Weights of a small GPT-style language model, trained from scratch on English Wikipedia: 48.7M parameters.
MLP neurons of a small language model. Each row is named by its layer, matrix (gate and up: input weights) and neuron, and shows model dimensions 128-223. Each number is 128 + 32 x the weight over its row's rms, rounded and kept within 0 to 255. Numbers have three digits each. A neuron's up and down rows have the sign that makes its largest values positive.
Before each neuron's rows, "fires in" lists the words (lower case) most often at its 100 highest values on Wikipedia text that the model never trained on.

fires in: "as", "into", "in"
L4.gate1180:151151099120201098057089147123138109112188115101119094130122113159171148141139072121077162096203179084131155121179195131146121195121142118137151097137155160150120155176148187153107204108059122129162181138104086093172093084146190158204111101128124160152098088114047109125136114196077151097
L4.up1180:082122103165164080116109130091135135111133200087141093163128172124126130135131075128123124188150127116119098141187175138138106157173122101189120147102181103078179121168097188204098146170100130079139087152152116081152095121130145127121163111142120133163109107135137111134192089164093126106

fires in: "of", "and", "to", "despite", "anti", "by"
L4.gate359:208094112114131127146169098087116132070119124119099134115171183147109146144150179160136189140103107080115168160119113082107180109113102151136159076096093144120193142065186161156187141084089096098060138070110101131104142075150096113148106130144105120146187190164161173070169116170129192102
L4.up359:160186199116153148068142125149150169136160106139118141179170163112072130171137210157096120134105177118170097121137149121097098131110187169159124131156100133155128099166105137149101211134096169161132159147115137166077116163123125120147061129115195048108089120124124106085140081145112126100

fires in: "had", "has", "in", "did", "do", "could"
L4.gate131:123077086112187109171120104166074101137093104140096114142162135099105153138089156144106162148159093106088167156166125121153139173130155144086113119096151159105142106137116088140176107134119065148116077029126054090122116164126104173131071143133077172108155105150118160134129131142141140134
L4.up131:102113166160165121161082109186106136102166105129102143136170147120101158129143126094126163144149111113145139100100104184124123157147080113149095093079104097140076153067138136144161085162029128132133092123112108166165099130097133114082069112155101172144135092089092130205122187144096162105

fires in: "was", "to", "would", "were", "be"
L4.gate567:099138091134225156121110121108093155177149130172103146073116122103120162163148156127116075145132135149145150138175163143113153113112124084067101137126127178112101224140132097141158144089156094168122121144098174128127127122143120158098082117169084151170078045146122135128151184142130121127
L4.up567:063122140111151203145143105058058170149112196145128157169118167107101129190147131081116085158113147081172157158090155163107090108074116070087127120162182146066121182102101166110152127074148117142099055142129177099157112109123168099118112037177111122184107122192128105156119159139110100060

fires in: "they", "to", "have", "also", "i", "has"
L4.gate199:101103180078103122118074134199120136096112105142147101119145139108065175155124148174133141149164127153155101144120114189155086120113172165127171118157162185149111154082120108133070113113130102146152136195095120136166096126168161189141127124097114121112129122148154090127126162146142201142
L4.up199:109110142117071135117103176101113161099117136103098109094152127106129144115151104147155093120079125154125119114167143155109146091157085102055104150128176072155095147099084117094108129074166142075107113132087114097156160110096178123107121210180107108172117132152150181074132066088146158088

fires in: "for", "with", "to", "new"
L4.gate684:100114120052139118092128143117147114090182078158118144077143122189153130131090174150118166135130122158161164138145077170157138107130146155088103086147135109145107150113178091126076143129082117155129115152108149175130138140163169164126122175100114127136130160090162147088126139170086115116
L4.up684:073149095116135144093136139073106102123147060149130080034111136120052135067143153142075118144168087149133193157097139144097128192045130114098131084148105154225142152116161085127093147110135062143137158076161213091147103121100135139160093102177073120154093173073135114112142136200094141113

fires in: "was", "is", "history", "were"
L4.gate750:123069120089176135169118157080109121137110206154100162158112096139113187088140131126146158134132124164136095059139119079123063119114169125123144106133144166136091145145096085154145126119149078090109150147093102145153117094181135142142111136118196127091177092138178131127190168130150173120
L4.up750:132094114135133138122136146135087139155089197162107105159148081125136128102151094136158141111184146173174101088114112083128088110131092138131140170130085160134169114172168096082113173118140105186107117144134149109125145162201130103113152176142154149105182125101122133120085126102146137133

fires in: "has", "was", "had", "without", "t", "never"
L4.gate54:105157130218114109090130122156164174182127151168119151115117119098086193155121128147113092157129095098139131183150100135132147150133140173105182085148141124148137170166049090159108097067115163095162162121127141158151115136118112104150101117155137129118086166165121126122067132086065194164
L4.up54:102124158120125119144129133174066140060133153134159100170157171140080124101174180144148162171072102088103120117159082145097123111149133096073126112089135119172145127077113125177133091074111085132135146117133139183133128078102088129163150106116135124129059108112139130148147158068129161171

fires in: "with", "had", "have", "has", "through"
L4.gate1240:192168149074113145107128083110181092156122084140165131072090128125142160161103193063148109135174093139114162114172138169131150082091152097121149130035106169111091111134138146183083134111115126109088138053119105111203119130109094206133163110182092109170131114167128084145119106150116185140
L4.up1240:075145176144123106147113154103125107094163142142098113129123087175087107090127152112107194148117068160147197091107128164122111139132143131089140175128145139180075136129144038145118133130133123107131112143098147197128099114133165143138106110095159176123125147129158125110097137099120163189

fires in: "in", "after", "during"
L4.gate3:183138123153130162127125099129118114157134130079123129088126165084145169135144132110101105097155152139134153129134135072151127146158071193197108070138066135111101143170140156147173099126094126178187165123201152148134093136100112132107107096124096116125096101150102041087136121154092120151
L4.up3:115071175183089194142137105148107091126121105094083128104155138053179149155101145070113127077167100145082151111138150128116121096142097134165177097143103141133131158114126109173168112119107118130201219125170156111116131133060081154116109142147148184104115088129156069127126127138116120184

fires in: "the", "first", "was", "or", "s", "last"
L4.gate49:174171083108116084195087164102119150161149109130175126125096139151079158134104113178093075148146117147052128118111159169123173155074115117161171047168103117133112176088124140107170116121190091120130118076076110165103153123153116147150118125155116149120132098131128120091139149143129130154
L4.up49:125130155154147088114141078120082076149121064138188091111148119070128127108155099152110087128123091108137132098178139131104164129162152110094131088178129090112173124126128138133126139075115124150162089150108128106126133114102221123143126142133076189129168170122178130124089138107166107112

fires in: "to"
L4.gate1044:124148157134144092141054111158115127112114117129118150111200133120137170168060165146113108185130117083148147096102139168110114166059204144111117099115143160124105174166092153158174084088180086183092088149107099137091107144136129055117118056171134138074138105104133103185166130158170141177
L4.up1044:099087148111091095079090097142135122108154098148084172107168214085074116157123158165133132150138129113157152127105086190097089156107120070054119140132169113127093161109066098110127083075076075164077062144102119177125137106142149122136102141176121192113134098190179144175110170100145127093

fires in: "while", "were", "are", "was", "is"
L4.gate763:102159100109153078120164160153151143161140112089078125073042095081062156117142152133151137119108155164098124103099083028158153158118101166163122113172139135125140168132138098160143169110094075131117135138136144131102145136137118212120080075136162127156118120122113114129101173119110131154
L4.up763:069159152078072040118157109137103124110124091142092163114094120078117136106096130152155140149132165140113141039084126121119110136096109101097092144148132137125138104088103103114132135058119052145112089118099127159137098099182142153157049093177131161143167090149167114086110122091127126117

fires in: "was", "were", "established", "arrived"
L4.gate151:143130106062126138116115132106073148076159122166160119043192189096129147148179118148144114132105151153108144185121128133087134123114092138063168059144188143149138140108172122144146147122090090147146114154133132099142137171137092134080146081086155122114103143102128093107139178102142161144
L4.up151:166136156144150138140137070178066097097101150179182092132157156123179125161143107116109076097061151139161061128121119107131071115089113110089120123178110115156123105120062139146145086102155200076108090133154126105108119111108159131120120106146196100117133147147093093172192134090142116123

fires in: "was", "history"
L4.gate869:122100130157143127194127180122129146127073157097100144168099114207161164146069140094095127132113155120160129058147143152118154128111143103096092119149029108103184187190144136103117171140161128100166060081102114165125070058090212095106127100067125215074195091118135142079184102095117172127
L4.up869:103111068169096067128074064069077164144110120099114111114139126186155151136082088143157085134115147139114086090184126152102102123119134116132117177154074110134201119109130087138180164163180113079069098187069170122140153159174163181155147162120132127101127125119181174133101115109106104125

fires in: "he", "also", "has", "where", "had", "then"
L4.gate864:098086144142153128099112039119076128132075066090096121171170056101111139177107176125125150154148076161140117137138091092131070168124183129137066102139133171165128147084101110119142112174115121156116087174131098155184107201103161140104088127146083103124126144100128138138113087107146136118
L4.up864:086128153161138190112084118124192088165167114115134119058111143125032117123158191095137095098145113153159142159126146150179148096109102140134132136134166144168091154113092066129083082142093134136227142179163107146146143153144093143158132108089078162084113158142135154137133201122173178134

fires in: "he", "she", "was", "to", "they", "i"
L4.gate816:108089180077178145118115109179114135151160147109099076104141132081040161088121119141124059131177134124127172139109127099115135135077127158122136109148092174087106154127066093138160119096100137122118108165098111146104132114182108169136089102023148183073125068157108119107131196113151180179
L4.up816:062064166122126147099084109146154147121127183104127077136137192104079177089103140146149118140158147119140149174106118116075142157110129098114159167157115187101080132078114129147110074067117150138163129153148149168163110137106118166139084086031115218123126103115082093135076149091159170188

fires in: "a", "year", "an", "million"
L4.gate950:116139112178164102065092107111131123171106150141148130163086100184140156188137159109107172123150057133170116094109154087044093132133171109209153135142132173123093177161116149146183146130081054120160171090122087078074115073061160121095102209125156131078085106105147117090112123156107139184
L4.up950:145162108134188065125143164121113118158169148161163105138142090156144109140164147127114159172084115163178139094132108136077141194120106089165095124129165171112091157150128134116119108079088076135082133113074125110129140033114160113142084167150132110134092122092122119098038086176130137107

fires in: "had", "announced", "decided", "lost", "changed"
L4.gate1145:129149132135164149150152101100173124079166154152142137115164143154159167191139124173096077126058127115129126079167121150100175134096146141080086118120097157113129147108119120144101085105175106076158096093143116147176144096135122134042081062111096131130115105118098124093121128138148147125
L4.up1145:141106113057138122123117122135198082106105090160107142117133127124129126148116186163139032170127158135096165143089179133153113148104167069134115109110198120139129141101084080147138102165172147077146117110160166121141164098146084181066123162097128143113169127118132136079168163069138138146

fires in: "in", "at", "de", "of", "into", "near"
L4.gate385:111115138145144082123149092181155085161156126135094135105078099130172158149124146120115104131175151064085165121086161135146117140130135178127172077143150143117129193148152140126115147146118116153138159123108109114129140091160087091191107139120182127130212114142129128112156156134101112088
L4.up385:106167159116120090180109133174140117218180128095161196100160186157124126187118058145142048112145165146198103106115147134162147128090115114181100105136072082136082125192128102105088104129143097126131139126150125130110154122138093110152177137130147161086141143108082102108098113098163166143

fires in: "and", "from", "an", "with", "to", "of"
L4.gate823:170168118114113109141101171107134119072139082134134156131061124063123132127192183127088124102212166111137146097108148139099135154121142062092134138119132178136150165069146093097118166109108136073198110148083135137070090151122167121172120146154135110120150130167161106079169170186102075106
L4.up823:162121153148117113112119135138133134130153066134107128121119112129130130176158165150144153136194128109098151122119159172086113078118157127152126098111145086120183070153138172147170110129130109115168156146130142215144079165110116073168082159158102107152111081116093159097193089164134127085

fires in: "is", "would", "was", "be", "are"
L4.gate841:109123154092189164105093161106099147192129142121152095117127098137115139121141121163137086128180151103136155163147076058157130118063149091155162125122112125144141155131113117139117153072034057112131141144139134162117116103135121200140066119108105194099048065127109101151143135113133109178
L4.up841:061156148131181172136105127164065123115144178106098078160114098161094136144084118112153137099120132159089156111121159126088102158133144146111084165189151117055114133092140130128114089101099166154145105121122107126150078135145219124222156147140127152145110071106092116183145107128134128161

fires in: "in", "to", "by"
L4.gate699:165090085122094141117138122074132161072172117171113152093094131080114181122082089131121086154129096128125131148075117103135117099103081129156144103139158121119136196116143130128177194125119119192137152087123183119076117104117087093068125110135085140058142166185135136159176155155147140171
L4.up699:137141095156088105106143091144125110097160119156129145109105143093088158146124195120111153115139070067088168183090175175168118096190109088132138130165137111140143166086145135088162177133079169101219148147129123096110102111125133099128070131137064093121154152114103122166135095183090111095

fires in: "1", "4", "2", "3", "5", "8"
L4.gate384:169149109111122082174142137090080096139175141124061120098134121089084196108162155129041145133087133138112131118156138168175148128136126115152150108153065137095090190102119046088127211149112123108150162098154181107143154176140133155163087063112154132154084157105107119096162143153127125181
L4.up384:149124113084078064090130154081097105111118105162124071104131103107074131115116153122130161084147115174149112154149086186125135157121140119106145167165122109090057153103078117061076153147140131147117084078109121104118119123142131118066101095113145118188118144098098115220158095110168150140

fires in: "by", "on", "as", "to"
L4.gate1184:096154079149160073126124159121127110150146117127095096148101130113131178148115082110091089135169132118110112143115150113156094138124173155125105107124142143107160147137122128138118102110169133142210114179114080159135164137117161170117089170121093096119129160129112070155118139159075117105
L4.up1184:157149126107115129136089097162144101139109139162103101209116133068120142192099101103167082123153137127144161125148079177160096171092103116186110084135125127123136112115069121094112157104093156163169107120120157122107116105132109161182152157134137119130155123135116063152089128083108144178

fires in: "since", "of", "during", "to", "after", "until"
L4.gate799:157082132112140103164178104119136130119116201151035130117128126132105160124142133131116158172143086112131138148152102126078138047114160079137176108130085145104102162087135120160184228138097097143132174091170114086097167128126131130156143150042159217151178084098147097109156156155134126178
L4.up799:136119142143117088173145119089176151103144140212145100167163129127097124130102179168147114176102112155114126177132081111117123080118100105066126133184145128124100087013095152105139165096117081131146111118107172101184177070112186104144067146126131121236171108185157175090155096096139116084

fires in: "a", "the", "its", "on", "their", "an"
L4.gate1319:177099134194121076090131157110159150133088132129123143134086128130139145137146156132124139108139160159096185163123155098133115129143150159158148126117109154125166193123099087185152142172088119110109136136188144167135134141128086130203114127150067127110115138114149118079109104172087109158
L4.up1319:238190080180098092143158115088158074132152154110200126142068101201104126064140129142127140116133161106164128146111082145156136190140192130144157153142140108162175163177123171168130152167114138135136132120111074132101120081161173100208117153152077187078137098137116186106175091146103128121

fires in: "are", "is", "there", "were", "was", "2010"
L4.gate1190:154111135126177188126150121124144092103124164132116083131124115152194198136170123128117133230147143133100099131117116137157091123121137121102122151129149103139091167156142154118103138101165135125117091161117086144107086075164116167165097085120097182103126069167124126146117115131142183098
L4.up1190:124116139132134132150099112123099089092162134164097192124159154109175130157131134117110171103128159109067153125146148146060121097125124096121118158044144066145119141110153137118126126124168132111145126078095096102172141134136165099236134149152126129096162119171110153154200127146119115106

fires in: "only", "as", "both", "best", "such"
L4.gate140:164100168164183129154138168075142131099144154121108137138066102048092137127144123174140130146183168122087148110155156095110190139148176130058105080155134161169166176112117058106044150150119053123162132147112119180145140041153144133173116094201110145148086128171144097114097082126102130156
L4.up140:156155134101152139183146145131141179132141066148064203140125166114076128148126054163195131108132140138145084088178144103212168065142129104131108122150153053140118086094076118150122180136133154158059174156159143126124139161112174100079140127096144124177162163139093134129119111105175124102

fires in: "by", "for", "with", "s", "to", "and"
L4.gate1211:151164130102127117140130184106115128120110135114147138120116107144127162114126190136115175176174131122096119172115167123110116109127171163104093107116093171178214141071178120139150131070130077084152156174107076176100143104145117115126084105160093123105114110127090145089101139233076145107
L4.up1211:084170194169122075168125123166080146111136146138112131141162071173137142073159118146202163146110112096123124144157181114117035155105184096114158153155099131128168102089142171129117152142130139088094102132119098128139165151139161095137044140133092155127111161187102148088224096169111150069

fires in: "was", "and", "a", "he", "she", "is"
L4.gate560:198122142115118117129131111121133156188145149100124111152147056112126176075131152131112125074133162148199089133168145105140082213145130122179088131152135164136126175115142094055114092098123169110124063157129093145114115133138173133116119181126129132147133121170108094104090126146120144121
L4.up560:099139048099137096157156113147098121141119077084097083109110085108162139142156188159098126121138141152117131109109142110141137128058119083148133086191147151102095148146145108104092051142089098120146183113140121132145124122126016174105173126122128142137118113066116096117091115089151136105

fires in: "a", "an", "what", "where", "during"
L4.gate690:175189066163121063032131126180099080172129150129182076107135073134126162109107120108013152121151068097173095181109108089164143142150154207116142103135098171123119169123133167165157145106064115131135145123181165163084106108207079163134113180123143215163138098102110119105124103111130128137
L4.up690:115148136203118126119126121114122067110138136187154089183091123148127117033147122100029118088170114106157091148094158049146161147214191145138122186147105157165070152117166119123131100112102139091103120048231208157112098086169144131109118171162121209180096092078133083144139107125101101146

fires in: "began", "came", "started", "come", "took", "career"
L4.gate372:146161093067113099151065087067091111152061191157135132067187115126127156197097179159106128121149126078136117135166104149116132194087148146134117162138157172127124191105097107098118113096080072142115121161140124108168121131130145160137078099179136136118100137125076174115177088170132158150
L4.up372:201156096160107159072075115164159153123128114172172106141126163095081137108234159125038144172073124167132059126128141108116146128095131142142120185125154074156149180151134148105135109179135172174131136097184125118160112100147109106135159119111142105158157128114120154146169096100238124082

fires in: "most", "more", "highly", "less", "was", "were"
L4.gate730:129129105089170121170146153131150172153148168102101105113079142088108163135089092113106143148145158144130107126113122113128129157074131125085111109177134205102088132119105132095151100097108129061128116101170162118098110093133146113091056053145101083129104079183063055079113145134174155168
L4.up730:115072172166094163134084117048096118094162061164085119123152124144144164127180145142162094075138116092102095165100160055088112110140108106125120116141151106123135166118136144138129099156102130175119114128182131112124158134131140069199112132072115132170187159135151112202118142153235136114

fires in: "for", "spent", "took"
L4.gate1334:163039080109137112126144126181136100170079131104070130132153109107144174159072080097108149126068066126162142150177059159164137127087142141087175151140129157128148226123111142098121090089068116160174161071067135141113136100133169117160128188098125145127156161117134111091100108141133186175
L4.up1334:122142147130104115118120165194150114139102096049125142166119091094157131154083076094113141128080050143153151137134100141180125166111109116103171125159182145161143155088058129112102150130111117116104117131095138171151086116103150100193111112190075085148107104151169114084155126165133139118

fires in: "after", "during", "when", "following", "and"
L4.gate389:149126141132187120114074157141124129132122131140166173116140131101125149083139142137135134114148088148089136119116118095085126111152149104163128134150137188123115154100173148116146166112086103174186147126109166144128091091176133111180119178080124173082159109131131129068168167190161146152
L4.up389:176139150164118142146091126120118090153149152150127123125175114112175129082205146156148125083121115131163149130092115142120118102162118120134156155136163091184106141119177101097179121129124132203172126134156115115097217150203163110178102172110113134106178161155089137087108109133127119119

fires in: "a", "for", "in", "earned", "his", "graduating"
L4.gate451:064080112108104150090153131122124103137166085145101090121163090128080141094125188136096139126112089157101152129149141133092083147175144134119127127130102167161147171069084080137151118104112105115139126137116115138138105141085168163112089141110111122117192135131127122148164140165135148117
L4.up451:109120121145128075113133129114111044180091136125110153133068069121170113138117142143126064118136136148125108156135153149100068157202157163139171129112071120148176108119120118126120123148112107086157136165174140118181155178117118153128214166105113122100046165094120163161131084128135126144

fires in: "s", "had", "has", "have"
L4.gate1194:102122073124118119125094133116151146167195106142134160144148151165172108121096132145121182167076119070155124158216130168093155140155129092129097165115153114143163137129125092138089107078168080113146135131071102174117118125125107162114099119051066139149124122161177158056125072173158153175
L4.up1194:098161134109186164143136125091085080072077118142132034174113114168102161121113149080109149105126137124096121143071144128180111118074160118136191101107119146141107134100122158161131099109128122072145111143142128117138169111135167157177153125159087134130086159126102143144152154059105104118

fires in: "was", "is", "to", "were"
L4.gate1288:166160117110135182174091098125112111083151127081166111126153122089128156133118151096132154103121075117149127060115093123119086120115130162151129119101133194140119201131157142131108148114100104167115115109090169142069100064141146132091130099120156177026175085148115078092076151115116137137
L4.up1288:141154101100102118156103123080073130126099134124174104174172119070118126088096154098125111099094143180138129105088120125153070139062106141117095165126192152181083124134144126120153128082112144188077104172098173156139078093148136146101125155089127135109164080114071095123098128120120100149

fires in: "in", "of", "studying", "on", "studied"
L4.gate843:094123068127154140170032163164138147074180062142094117127100144172139172147098152132127120129079097144131132141123123058177133162178162144106107097074189155156126141188134126124112123081156105139131101101098116169094101102142086148170144128145100107182125083134093089113122156210102128180
L4.up843:064086137116146128107116096083142138143189088114172090103131109162125120181155164132074129127118153088162146138125106136124098226131159162148081135123171130156144132147205089138180107087103155142140081191159101168116138145115107119088150089113051155164133152105061057117120136190104113096

fires in: "the", "her", "s", "his"
L4.gate1000:188153098116139141112075120084131134141173149133140076117136059140137134064152149152120133110119128145161164092151185180100190111097151124099192134153115142129171153109155123141150160119060080137157155135125126119148098109101131105153109179107099166151105110134159080112173107189119103124
L4.up1000:149040143102138159100134107144115055107085114137154147105112095104059133172148117083154039148085144177148143124102052181187098085127101064100115163119118108145130136124069131119141183141136081184128089114116198145129134105062114129131083175113086147114208126132188125134086123088134105151

fires in: "s", "the", "its", "released", "his"
L4.gate0:165161162084103110184096177161127106151130099161111160146073122085150159152139147190110120162152075159090191147143112114097116125098148126113108134194103167051128177102094112138140133096133170098162105143132115181085158169136100184187146133128093139115127136109183107145129115193083141087
L4.up0:140099154131110113135091128115162021097147150143198110198065108148122134170158078138206104170135133121156107119088181104119103049101163082183180156116143168152131133086086191178121168102149133106142135093146107128109163162135154093117123179117108102124129114171148149140132117094128144098

fires in: "until", "after", "before", "of", "upon", "beginning"
L4.gate93:169094107162225175122111135083191078121155168170091121128100123129132143093149117127111156147165090179102151109057117086127147136115158144151181130128121119168141144115161180173170168056130151119188108085126122122078157102087185139131168150059141194148225124112134082141156155155133112176
L4.up93:155091114157140104072143105211159152130141168161073097225154133113108164173154169133117058148126157141088096109154114060145094151132183119155130073187107097131166157091183115119164135185147155145140068126142145154131108175068178202100149158103133111183167121108124107131092176113143100120

fires in: "january", "september", "october", "december", "november"
L4.gate108:172111102136171112109145171115149104097145183081045170108128146135125166160092204098117141148183128129101109130139130150112112126153134119158152101158128150084121158122165112098166131126143158090111149123168139155171131092128084174118124133104090147104121140062118125123174153173173115203
L4.up108:162084142085159100134113069150091133135128168079165073145109154111132140056161128080077150092168126101055128142155137177165161189148156062172120142101097126151116151091177107226184108137073079175070137140101107139151082123184097172106146141173066134104104157095126135204121131099109109150

fires in: "in", "by", "for", "out"
L4.gate911:129106115111168109127072120156136100151154092101088118066113126139176167143075098070113107102125098127113152159147059127129122157116135116088160084107075131065110159125134098151137108160109160076121097149178157176189122076155123154146105090113052133127134130122126096161157127134116113162
L4.up911:147144162044072117137144106105119145061134026079108146139101165127125112146077129120156102105078077169140159156132115134086118102156186114096092171128115145141105137118114125112090144126132103154103140183121132114127155117179115128114126115155085078160091181106147170105091072156103085091

fires in: "is", "are", "may", "has"
L4.gate205:104127156124161126094109146102131130122110165103169073127086133120123174077117093069123112187146089125077096197134132141160139096114150121119137139119217117126126149110095133147143151096149110150149131117097016098099076114131091163174177133081066107159106128109109087190127145171125144123
L4.up205:150105150188114111129178113145126117017161092154125122132163137101088113135122166142112145110093109145079087158158090110135157131153096131065103131145120100159065145141144096118142074156082120123132138071101121154088080080106142132125099099113083150161134172108150169126098122144161130108

fires in: "of", "in", "at", "to", "on", "wrote"
L4.gate583:099147127181113138099126147128163145121127103127085124109071127129118185169141144140061112170184125112161141152070135099123096081140160186079102068172135161101173186128178184113162081122138119128118079108193096139136165070090124135137107114112137139130150047098104132131112148175083112154
L4.up583:125132136106175192159117154109112111100146102121160132137143077124141123150134129161069097127168154141108104148130134142149089177104131137151131137136127114094101184124138150089111170124076142121074123163158077181120135144162143144142138133132154112114142113152123056051151189094140131091

fires in: "was", "being", "been"
L4.gate185:193104117080096098091087098137115129163130142122149143142152060066059164120121107200076093103112131171165118133158112141113103138075074134124162157135081162163098196125143076105132113114112080121151086154177125164131051113112131151133105174132137145159137093159125086127134151108172188141
L4.up185:134126153111116117118200165128126186102108157122123165095135136094110134151102125166127093147146139157149112112128114126098074142095099094164145117157088105086127164180139096109139189138127127127100093137185125117087113117108124137107120088173155136140113122145132092122100159116135117132

fires in: "to", "with", "of", "joined", "by", "in"
L4.gate522:121119127114172106117111115084117104181147112090087176076174115168101176144176192135082130169110188160131104127076091126207109151054189103189126065144159119094093190089160133095112079101087084137157081168174101180122098134131104157087149118157164099105134083126130077173142170112101121140
L4.up522:088137134127128180114119051168134187167122120107166121078147167116138150162173189137111116130135130120137093123172130087114082114108139133098118112097086186104131122126104174080126103157130082138132146138115145128155064131074098161086128036126142094132045168139096116157091192142144146154

fires in: "had", "of", "was", "is", "has", "which"
L4.gate573:157135106077126139105140146099163018120159178118124158150116080104145160118092133143066118128152122115165109137115080127163119155215140127115136138159171174137099171062098099120078140123118157090121111146158106148069103116124151132157139078123125111156145094145130113093093133134104116133
L4.up573:094156139136107130221109172123077130083120132146114132160126159149188138192196118145142113145134079139113102090076126119082126158063163111105115114105144064124156125096153146135130119111133128089113122150175107135160129120158180171183126139090140160111123080135132145133071152097160119129

fires in: "served", "in", "worked", "played", "for", "studied"
L4.gate1012:148098156126096170148089113139104157123131157150097132136118120162093149182092139081137193138133148139142138151132053206159111150115137154131122100179186220111114134116102085113089151160131155095073076109168114130113159144140090121152136123123168120135108102090082118089125118158114126110
L4.up1012:098153092104133121100156118148106172058129095110123118112167136144096119100146139174073131129144120132068135123133156039191142115157110149118082164134121142113146140143123136147078161145085149134135099157104174150153133183161084144129105131213151065149196139057146094064099119114107115087

fires in: "began", "continued", "to", "on", "started", "begins"
L4.gate144:145153103129155134102081118157117168152127146142153118150146120106155151149129129120111193139150072146116156154093154157104137188100162119086132119136123183083141147176108165143150146082111136182154083118128097136121093055118090156140058130126050132111108087130114127120180120213114129120
L4.up144:115183172094127155088126095092143140150125125140092122105113103100146140115105149153115177149168145092138181136089141146131159159131098146170121101155158151037176153109134171131175204148145126174130117150171065100120070093156111178146101096145103105142134110124104118151173120064094095111

fires in: "for", "s"
L4.gate761:104121125154064110102117097138110092120146182101143123129174093098151136161166120159152173164095117138126140112121097102133125153097178142146111163122086117164159168110132050145129189113126053185115121149101176140161139133092145120159145129104138140143120179133133126078127094144100139120
L4.up761:098178177186130159079125101130095112067145085114164083160185063160115108162153093074121177142124153079141148103084125123123114119116069105121118130138148150128097178140086133108131135097150083149155088078122157141097119129047153124171099089153137129116108074139123144109138124149071104080

fires in: "to", "on", "then", "over", "after"
L4.gate956:082094167117123153083089094157094087171160116104156175077128119132134142153153123114086145137186162098146170121083113153089098138144101127133134137131167149127169166108180124161129141104108081221122118160103138204089106086094135072128140113080143161138164135119060146153115192159139117150
L4.up956:160098127148141145088137138228127098146152090075135119143132087118139136185126168133115096094115127149172099111138131170186143182199147119190125085120099068181110131055127142147210127064080167139168170118181155123112126139096059156158117143104145165116120143066100174091105109157191145165

fires in: "in", "at", "to", "a"
L4.gate122:127060098118158103110128089129137153166127193111125137112079127095149171109168150102094115122140151114094106135131103083167098141107139132120126132166182167134098186180165117145160097094065073139094132131174104113125105071134166119100097111104120167152159061106112116149121147142135160165
L4.up122:123142146139155116110120125057136130130151188102156125116108090136120135111129138115071163110123153104149155139114179118160119137118155132171153128149131143157058164117116157176146150160123122145142139132125080102153083140128130161122112038152089141177173166114091134104146137219121125113

fires in: "took", "in", "take", "taking", "taken", "takes"
L4.gate580:179074084148192104191061158140149137098130142120153150113104144105118158096092096147050111111141126121146126134137103118131153191118123102149096073148186131139113184155096138147141118077106040153116099111096072122123105120110166168157138197170146108180106122109115122094125128175097142133
L4.up580:111120169121118081164132121117146142086212147086137127060103155123127138129122220112132148151101090161136164115099098101162175185174147160202146100194142114102133146149167095142131091129131153127171095139154130090128136128097113140165108105155143138146125139091151067112167172118131102125

fires in: "has", "with", "featured", "had", "have", "features"
L4.gate790:111140146108128136100118152088105123102167107161098098117117172121107137098114112101114176082111092101098148106104140148092177171104141150125106130176166153166099130013124112121113208077143125027158092081129067149132047137099130187071030115137142140153117124130108100099119140098118156060
L4.up790:135109091192122109119134158180140110107122184180090107115129122142155154115181108086156170158131154106125160133067142112155073114150115121128144132110112099173161124197099133183139090104097055104175139184138202144154082155172137158123108129152073126119148082152132171085169126128074119122